Weights of a small transformer language model.
Size: 8 layers, 10 heads of 64, MLP 2560 tanh GELU, vocabulary 17981, 62.5M parameters.
Architecture: LayerNorm before each block, rotary positions, no biases in attention or MLP, untied embeddings, attention and MLP in parallel.
Training: a variant of Muon for these matrices, 1240M tokens, 9461 steps.
MLP neurons of a small language model. Each row is named by its layer, matrix (down: output weights) and neuron, and shows model dimensions 213-425. Each number is 500 + 40 x the weight over its row's rms, rounded and kept within 0 to 999. Numbers have three digits each.
A block is one neuron, or neurons of one layer that tend to fire together. After each block is what it responds to, as a language model described it from the Wikipedia text at the highest values.

L4.down107:453434461465570575505536417410474474477516542415535457497490462482464515476449501547510476436468494497484496511435493520449482542492553487496518487433470412528452520557523520459549497545465489470506547499517532540454552508477436533538525519469527539480480434454532510486447485517501448443503538520516523557469492505540539500494502506455501533504448423499558543475448564437510492476535531553508482527496444522454476485471582453515494585497508595493489518490439495517547544517479526492514513523476577510483473564468450471504450501484472538514559552496439463428520514487408495489477471466523458531443462538520498577509512401553533458513493573
Upcoming verb start. The first piece of a verb split across tokens, right after a subject or comma, such as comp(ares), dece(ive), den(ounced); also table-header pipe cells.

L5.down82:419489505528582489478451494490512459524485512551484588471499476502448483471456539511510476504470493578503529503489570410554418520497557470551537469474599501438457525518463435533504434482477482539543481554438408475566475411489509556458442533506576518454512467533518409483448496522543560528522482450441598517460499464453512499482485486435572504494476585484467540511540478513452496455552470468516478412526521537470454543502495491531500451427526549496428451486539470516478523484518472573502499496542504529564449511496495474542524477504502497511407500495570456576482455509481548521458524418500550580464449523476519576549473464535533545446553420
L5.down335:462466509479451486536491498522444526473457463513489463486523449546560473442514447576519555479517508514510477524481524451477553556488470471470475572518495448488440502490441438425503503484597470489444492577521491500512476471553571525467502537464527455534549437372535496535469490442508538472451531403487495461542476460488465450552523532507464501584522431487504476440502467540482513491563515516505502528491498536527551498510500475522535486462466514454489582498545471495578488498501505525499502504483627500531497473505508482521531512495483431537512458515456492494501518507514511481496511452510473478562530477544476475445473485427528564436556481
L5.down393:562517597549434466470530527456501494451468519438528514443469511473457566471503479544486522592410479569532416460548521506464508584449513494548508548560485546479438417528440444576522462570476496489595530547515499393510527457527475481531545510512443524536490576534414534498514499455465549523500481484518467474531511524546488503558522493502502504457488489482548523463576518426442551512416570462554438511530479526509591565516525527487542550477487503474523514440531556533521529617483499567472514473498531516469501508495524537479550449532526445518461531423502508488491515439506516533531538579472541456459477559509503534511476577512504425489542505
L5.down656:562489501410471497493483450503481510518527435525583431450484517505561537542438447568508508476533482573433487587409435478566438546562492520520542564507507472477532516461488520527558505515504502469490516497529503553546516588511460486506462439542491493502535440497499546506349578549462430426518496539561621467489472480505493508520513474488558441544514505429458543521481508454498495464478508476541562462511468549494579479457504472538503495510518516582410523516437485448491545498556498483421475502505526542541469477535459503503487561493410474534462498485485527478494472487555539531518527520516567534525420509500496563478457460594487494573545415
L5.down793:517512428502541528535499512565489516426524397532494482521467447482504465513531514528462477529463506429448495477465527455556431525492511558523497487464608554543521489514456505591493502545514542497444486487580531521475487497479537552516513494485477505561483516465548488545510544493504487483498480538454513454509442501516436469469534489520530490490531472516554540517470479565490497467470455508520462532525426491540515573487464502505472489517490488505541550492433513505445497576520470498523566464550541456488549528487532512600482439451470459541537527456526406492457499437515478492420533475561471562463431529478549501433482491530471465477561431
L5.down867:445462499450510544606467440511513512504515462531436460504550512455516506431439481469487485488431499490518455508519520448537460566534510462442468535519445482537488493553426570512497433454524462570520525627490480439457503482476467532464496507512547543463514503505519535528467534524451481538434501493528512526473479443469549413509531525423483432528518458473555563520531534507473487508542523530495554521536489528516564497569538519570428537485529493456507522498469522512502555507469479558556497525454525521481563475446471436458455568498547434506494515528520517494498475538530452519572517496540454457462475530521498514413464488546526530479486503
L5.down916:521501514474519495447477447413454531459533559526538483470475480480540534517468543514496498545463510501499515479471465482547486523534508581439502444481493546494519529496457541517503494501509561491532510529483508488563546497517501524481476493487480540520559471590448564439521498557471498435482476531608502528442556466541530491481472490454542435434541528430525463527504490540479517514457499587487537493461494498525518556491541493490474565515525475523494530595447529512526482491504562496467532502488517515468527485446542530549517445482518506540533424493510462466526528499557461463515490543561428535490568386522554457504482486502466475529527516
L5.down981:533453516509536473515550483534539464532479561531457573501562440541488476471465502472508532487440493545465456527533512437474482483487495478483528520456570509522499544488428456495500499462479536493429499454477497501534428428534530455448511558469563525557489479457510536489502489519541481452563552458434541442504446470411534436533524439431522569544478519486519455466476459489431522495472481533565510533538488542474459473514483506551490456498471607517486493463460502498554510531551397580491457490531465421515442515537553486490443496480517509482463487445512541530508513523530523451425513469493627478502500478522468488494530466499500551567515457
L5.down1072:541529572447519525456496389470447468475505420465438561475483483508506516513481461475500564476453499549471555539487490415581448541497487550482557471503502569529493498510566478458461499515422513506524512542476492454541482497417495519500412421480448538436484491452522532472501530455533516511552526430477544548415547504476534496496499447563433558474398458475454515480529505451518488507537532441440520487598494496526554470482567534460551469483458516457477459530465570527531475515483425515493456467494529487511433517471539453510525460468471471524466507483567520555495495425437465512534561466521431516476466511409489498488534481533476505526603462
L5.down1676:519474460414513447579462485588523512493437534505400492399510469540490508554464607528525590512429522465438523442496501495535501477403463438528497465522504436586412506504476517531561530486514576482465450463557546463444469498470483385525529444501551563515467513556437534512478514480525487468528549570548500451451468462455505460540503531545492556434499522537551504523533410477560471570548475451384554530460511445502569528505485509489475502452462521560456479586530540486523525464550540496470490484551509484521514478493539423586507443576510548501519583528505516523487552561554467533494530536516571517505468374502546481450527501519506505459477532
L5.down1969:558528502541542538526536498531512494489555575572481541512518457544522547481557418414529515479502562549468454514485563427543473497489475481508496435486508518555472475505543469486458505509527540468491479483521515539459565499487478481553541469546452534564448508500553498535510533503494482530424611480477508406477474509532445586559494522489519524505497501483588459535450489557504475467474546511477380419537490521518532454497486440527498521535553543582462480487429530471489434452490465474508499501515507532455526498519435415518527553596506400546555561454472488400498524515477514573483531485563513453569518526479469484504476521478475461529506492
L5.down2240:474482469536516466549535527497465453498604487554546552478430529537533500494481531441464540496437488533493458540515478474547496501454479556448511523493472514475476572429392499490471486551467521482529455539569480482548519457484513545494505433567472551480485493446588479480506549562492435486421517521486556492495395478466529548555449477449412521507512495463440487470559488484495540519560481500536446459523493488545462425483523486444543489538387505483502520489563478499531533527498452538524501481501503551529483510434496550437481495516471547516571492506420476429566488499510536490520442478527472581479561512472516456473553440463447546581481477
L5.down2437:489467535479418546578490526541492578557421550535478516430472548538502494492436476542461526497461491481565476495569522482519486479481492427569535493532462491481509482466500476538499493499400584501462542493598482538515565471435438518528500465509525513509470469481446543499457470513486530479536444486555540428482486442475482491521448511396589491492494522495478592510567558361523495470511534481482557467538452547483496528456553419558473521513529530463446502572394520528580551472482459412516472571449596513466516503521446508464479522465500506519513563537473506480457502530540503491522501531486502445460443487508456456424416449552499439516523532
L5.down2465:495527504445523514553546448459516515466463527485454533507517422494511492508491449536522439531485543468538538478511519493534404542463532467498514531525576505445493586518486453503545494515510510431458517483450429497441513465474501573479518523522485513397487497540497475475443478480521490454527464454471485499490534508439483482545513482574448511499515618533484489490540490524416515455515522447485467523537483512546482493506498498550469439490471481537483473437537479563518537500493480536498484491548522590527534477550486518562532530461467494476520555500481503520484477500522536477460474466542497615544508434512492467513423532494485466536525499
L5.down2513:523518503451503588469436546552481480607528433522529470532543478518502466529477522504524460525527556483490526468543512501525468486465436509582561452517509524534561447391564427529556506524430518431468576547518557524594428445500505494464476439533496485482503501519496490459502468484481494481529542482533562550477503453535529447514561534483486516426431556489476507466450492497441549456509466511469464497500539483485480488576566500508484462443546494514553494446515505474469543476475464476501498547527539534580514502581507519470503427417551426506451461450512420493468516455487507410519444593516576506487514452576567503459533488510492450498530500
L5.down2514:513472498475483537575497444502528523546517516547436481562544434477531568535471417535525498518458544496488538541412490486574531423522543480437445575601437520475568497486494447506522552568540513517438470517518488411484512459552471538534449516474558493515503482471522523537466527479518456455511524476447579497496460492533535494564493517508537499512499497492531510521468517410504479502566561520555542527467500529555527420511475388512459444467476545481478492476468508519559515453475503521501528468463551491490482528504486515528496506434474503472498496516474500445531510525546529548520490486581549475546519514511506463524460442537518502523522443
Verb-start word pieces. Opening fragments of multi-piece verbs right after a subject or "to", such as prev(ail), st(abs), co(erce); also first pieces of surnames after a given name.

L5.down341:525506476477587575515486577489535503493513484538437429461545534496515453503445534574488543465551453517469550472500520526459488532551473529507541525496502503440516490484491461455486558451581496540472528542482465543450460510513481400468525489494516500435520577466462511508488531375545509450444561560450532483457470439498507490452453490492441529509571541495532486460527456552499524511469458489526519488514590536501525554529474491490561526445543442483461537452600568464513504500558445578524463554489477416504534531491519565520518513487516491495458485571510491494540456455507502491521514477503482533516435541446416483434512453504485444454497530
L5.down503:435500465432477511462497477453497494504508537537474471512532438448562542507497527531509432476498515507428426481590489460558458481444416486573489444531498428542472596490447506459532455457535514537479491433487477528458487489524548480487499479561435515501458550444397457546512501468517465529447477491532499539454540536371518510482476493488521491479578551509509560463467563485508495523429535425534471478478526455467519459494547564461494532444511480496477550509427512471520504530509477463415505482495451532521497518554495513501518520433525504481510482511549491482518478442538581547495508536548546562529512465515479397502493504531507501525532480
L5.down692:499560477545481466514571467547434517446436504532469500534488549415500459470482487475507569547489467502509446500520449473546494477496500458541542484509498498463575523533532510601415551459594447456473493538538590430489606496578479440542494515500498519541483493475530455483452508549468460504494565541566521514504534428490585472473495568509495436457515492437435507462501498496504533492521527420488544567517492453560414549456560481445474489538442457456565449505574526519561555517448452548478539488517483427543511431562432478522522471555445417514488534505539474518511515542522545473510528443505505504521469505484557527531542498495452454457436460
L5.down1063:507511460495529491507554510527544521537522499505517575478593463549500460486501468495469465501526411517570538476514522608439515471441489557537503485528496521534473508462497482540548531511434496505488466499551546498503498498489478516567525535609464544485526489519493520548496482529546514470475516503596466444456460516434475465522530472461555463563434516499469472436495529511457487483468511523546433524432479515450412477448446542497521557531610499515515605480458572468549493562491547503438526553515531497510512531463456511552431523456552534502509490520547545536497483480499493533519563565490503513469489492475454513535432433490519501523501615
L5.down1084:529468526461470511562555529498426481578531472534461422474535514496505487547531435553520504445535460487484518448484473549577551424457522527470544481433450451532453439521456505497454540534478493535556508522483518436460507517505488541525484528573499506529451455554531463590501550485448505477507495456532507449549596495536507573519569464487452466518493520480533481450457441509486444475636540446541468489522565512472517467506501514481498515532536494412508506510510502469496442551479563489495573517474543590490462515564455545492475431512575382511514417549460461459466433534431531490517461519496497523513513560552458503478462485522530472519514457
L5.down1107:512470489467480496460474562481522499466542474507489478471467510507469511520511562512524552535457548471488515553518525511413471558478524537445470482575518484472472518486425459480504496504445445507472500555492480458452514445490504472437480449524433538516474538494451512512534522536474482445510526514508464458463495483466439536520501581479565525509541552498515563479530509559484501486587480486500465493544456475483408439473477457504436524519544525594530479578468450465489482515516503529502549505519482484484494487481493465506495460500485437506458506512518552605460467504487491531604406461519523491473470532442505545450500508518474516455449438
L5.down1187:562566515527483481513485502497455481490508493504496550550462507557523462550463531449435437556512478498475461545467520477551470597472502501500486607547461519552465474476473483550521500514543444558464525520498478519444512465514475503502515521428564500467490397464511455531497461555431512485502485481513499458523490456529470626485590491510519516479479475507489472510564462570415497536459519512557492571460475540524522529563561533503524476444516475494541500484484433571518484481465497491441444488499513482497445449471557458493443566554503535449524475531536550485574523447436531518448387545527453441521482514545503542604457479582500475472480464
L5.down1274:503548505567441419520508451513508531491517517483486445575516511474532464451518541543433490485548483538453473437494535469522497522451507504558472472487526522507499483563487492434419476506485451492474486448537527472535484567511543463477449451521564474578458524510479500493499529458476470494516483476542505535550515467498473527543481512488479467544511506519523529475449471527469473526562467435544531504491507480525456491476421446549582498537512505521519487487572592483461480448504517509572499506494481526529558558556522508424507481532492516562485535451491451522477463578490484524552474539468494451444489488422475508467477522511513547498467471
L5.down1433:494510497495523536460521496526433506476498587488521480571501526422535446510430521480539530578481482501473490503503587429473535536515487550506520510488493453457412524544496445497488512510510468518489477519536508500553510498471506404474420423446502551494530517504455590440514467394507497558515522526488536494482548453491475522443570513447506498425477475503493526486450509460432513480501445469482521509533482507511526496514499479521459524542489469439483498526564526497536452499485542441490474500569504493473465557547546569489560493510474522574575495511530561480422505540493486547541578457491519500461468494509473420523494465561556475512457474
L5.down1626:493435468464452480451491482518438494559494494485469479513445530492506605523545517500468531541490539507511542480483566497487542464556479485483478523447471457439417506567465510423491562402560484508544438570468468549469506430563467508465528508482446501520446527457543420518548538464425497519504490449473541507454479531512511464452446527473506507541495491554473449506393474422479595450523450462485502570499543443507495466514489504497490493521498483529473444482474486485496510507509463512443475441430487545528464548556486412489547462492445491502488536505501515453423484451529447565516562590453463456519478458544516491544545551507488489528500516
L5.down1633:479494545494482551519568489528495562461486479515488528522517522471462529478512510490523510495520475526528512489446450405494497457466503530484505541542441459494526532481522508523450447503387470524477508484571511521499502465462441473523593503518478529531529505446460497482525460521471463477510485509481446516514465492421505445462500476528598534448537492521517483539509540547441531537535502508497534443573491455455577500509564436498447478513448452463497451552543495495480517544536527507554578465466510458531486484527539526475558506495539494519577492483461593542501501522451490514496503478480573494495495520522445441535456519517551490501453535
L5.down1903:533493485504496495495521486493490504569450559499503448593469469470445535528524464528539488555545514518485576489509485461462427550474511492417466516578535565480504529417435491483533494427502563516530513536494480465457433403481513522526543507525512496508515522482444490520423447442506512536492504513556548524463511503482559437499586563489529509471512497547457484490452483561543450489528485481531467476543462549494431508527412524515487524528488562513465468506505486458515475502494505497550436460502494478495457567524524515528547473480569477537509537489567482479510520420516510533457487415411437520512518485506491515470514465511530541495504442
L5.down2208:510482481460517466468523512469435450467459582447489581494469481517483484444544462572506555531414483485455534533481514491419548431530432485532536472557486474462579490528492439511516474503457457531505554583533549521539510441495467451484519549517500583536482507513480513452488460557474448482480519473499427523490540533478519456476517502395502568405494506443566487477602463537488499488530495474548460550436584494489500503508558524456502454519479566580505577549473471505515471442594571517506524469426527457492478551521540516565485528450465493497489476496510507497513531529500468500440487447437518545454525492532492504494535477427542539451483501
L5.down2364:517527498505558539529500417421468533491482505465439457459534518509479446424458518449500547525499469542531524484520495495445552457515523517499451491468531536485521498461520448514500457503440471497486467493464484491511495463452524471579507519501480523522520492505539424579395526514458479534419465520558497495445532474558466440530522503479575498464504557480474430433475498508526532525575523528442478494515481554516468486557416420540483541520462493460499515573495563460492450538554519534465537542470419488529476393479565592582489457522445457523462554559574565582522546499457534490527579476468511479465438486463551506548528510477495458566498469
L5.down2426:480547502461505473516584482461542528494470492567462546381493552478497481483451504525564496506552529461540531492492523534467531488483504471503476535507568432526511476500490534395525563506478453486456484505480486480492451471502449510509425541509452533401477533485484406485457401489550509501512517516525624485536526459522507524520494460540553465516526518503527527521486512535500466530530489461448500465493484483543487464459534460496517511499542496493529498560513446488498580490498483479506537519506511495543543506494494472500565544573507517507539486501493501502530434500545487568542436443435459559554481447385466498517535486518539532550504504
L5.down2430:509546559566515492494508527560502486488516499494438444457510540542532501496496474548442496546459516503453444472497508487483574518518548529469565574507484505461458462453509488482447520454437499512508451510621505471454440522470533535447493538440477554461494513499476499599528426538520506473446552551525545420505410496571507534496450522524517540456441519558547487516515502530471526512480532540473424593483568490526476523551453487436559520561579529559515514555529433582521485464455506504501488521513511524462496566448537477488463487444456497566504553566462541482492420533466463474452450490432597536564479468581475514500492573489505448478468499
Leading small numerals. Small number tokens opening a figure, mostly the day in dates (3 July, 15 March) and first digits of scores, times, counts and ordinals.

L2.down794:499545456480461547442511498463516498429470491573495515440480492473467464490529506470513519516584495454486512504500497558524473519498452441476418497542520507510528465485469485474491592577520475529404526522545543550519499498567586459482476468522525547499517513463516506567478464496510455540534532475490573586526480511463488506521544489445460487505467492459548527505452549451499515578497569543525505547496517483464490485483545518534489491492536438530568496517443551480623523454507481521558510520459468502508546486463495428510538459497495509430422519500450489477549489490483490436393554532450516546457358546459479498471511558489548504524424445
L2.down2045:504544508526540566511440495466544543472481494425510496522507495485567526481479495513596478558542512541417515472490520524459538420469543486486440482468520479543462505480482546412532587556488457543460440489490490502521422526540508492472521510528543524513490500488484494493506524508506494505494519502557518553488475444512513505471508519589489561543540493542495511475540554502565563488531492507448528443506535554537477518580507497473492562477538472488518457502367463477481422548454459499539435552581431456519482514426511506552530436518463442476559453514518575489529562580409551516446447556439568483558481501452501458519442550517537503488521462
L2.down2118:452425442498432457501508509483514460543434555466539538512491459429528531431459526484481458512524347506455450543488458533478529523507573463509544531515519477532403517563481500433531546473456425462516513499561413449499478542475471466500530492581504469590512536447527455558486526594430566497506542479548474463437526483582453507503511456469475475477526500472491402489508524529496554546453474571522462508449593445583505539443457521573528489432518504517482490497452491456588492511429533470471542568448473514466575471536469481532508461550479514429476520495453473481517512583567565515473455427534467504482512523513558495527440472502537445495565483
L2.down2527:543564457520472533489501438437482500544484555545466508490442436499508445461469541549548516560510515499395498538498507516557472501537500478492486530525496510470524493480475522529539562434473383550488472577576532500549516465461493577537536442568547566545538531498484505518521476521444488549515454506595536545402469476494432500449546554528593402469624490470492469461481507420485493568537482492479503465478509500486479533495528500473487546504571474497508450586430522447485401545513538550510482528485449509470446502475526530460517514599565526520470572534444485530513514501508489481601519448563430462522546532433455461535503532520535531478493432
Digits in codes and identifiers. Digits right after a letter prefix or separator in designations and amounts, such as N1, K1, S4E4, Mk6, KSh86, DJ764, RVT-601.

L2.down348:467532520491535438435492458509488477520570532539531458409518543540541528516480500593443499512443504556507520447504513505534566545521506515524529484537538539607457506432469458581573467544503490477370510563504454479482520515460505500452504568566505531460426427520545519491508411527552553454491538480430484487490481567556454553512475527446598462547518602544500462476481510480532499482449380477459471474519493501530460504495479468416455427463450516452461480476498561442553489563532522525554543543515510487538400510516581465576484532530517459515488500477518488487434543516549424493510579521524520473526496449494458458448532481550497559480487445
L2.down691:534545608408496544501504393528508490527431592531506464507487497506496506508478528439545574497495432460493528447535462442473479625474492506521474514550503598562506489613567574443495499447505433484493517530563532494485510479490510510553487543520537552521497513506504501478535508462401502515493453483487480466460546505485556480495484421525559484462555536537529523488522435561537566429489496552488498547483421481460465602460495457529493511498496464559567383538541491512547452509514522504533487534471522459521493529535524466530541511497555557511481454530520513588440509509483470492556522535524491508500382469521460563569429515559472460544465527
L2.down2312:404501610568482592463504545439483533527502522518566481465493560543495563536569406504529508478544471452504471470553458489471445496539486486496477566476530626481482498581440530546529518466510493533506516581437562459450496470442443446520440476505515493553530535447474541479491542476438499446448474513475596544540578501435550453493534456485583526515524479451531534496526537511533497550422490493516511425492485495584528549480495513487450489465457439478462449465521485548522520482569525491484499515457564577427505505472449499528512548556410525447576554568515543515458526615466495461570544432538467561460458476489522532454555504454454529538543513
L2.down2485:509518494493467545469499379463461522526521497491536495382545485535525552511533506550496508442451558532443505507579480506561447480440561506528514499491459536499479470533519558471428493476464524519425476556528454460498491519507466497435495454487496569536520403489470497531457416538514577457472493493496490509465650510551534537547553492511507548483596585429516502489488489545509497487493446512503535481481553570520478426389470501498493478494457459478427471515478516508509537376445570497525582426472532455506433511552440450542455506475568471492556529487586492526472563536498482552536550537469522515431501464443502509509466447504564467568461528
Mid-word subword fragments. Short word-piece fragments in the middle of a word, often just after a prefix or hyphen, such as un-re-fined, self-re-ports, M-ic-hel, Mont-p-elier.

L4.down1105:492501502524504620531491465456516483507468414487530448526518494467466477459501398503526543470573507520537411440508564514467486542457574475508476543492437526499404415460432550414493494443535435542469494508498491502497487457473521453504392508472551495492490568570466507552443525507504476453521534557594546459494534467488518541558481507447514470490488455553495466441490470459494461550449432451532486535488562535498537498538510485443574468499563513479456498503545509525472474452424453596494451515531512499537518585485498516478494434481474480501536589463507524521529464617475446494497517450463500520484495518443516545521475514543569398449458452
Small numbers in tables. Single-digit numbers 1–3 (often a leading digit) in table cells, scores, dates and stats, plus ordinals like second and first.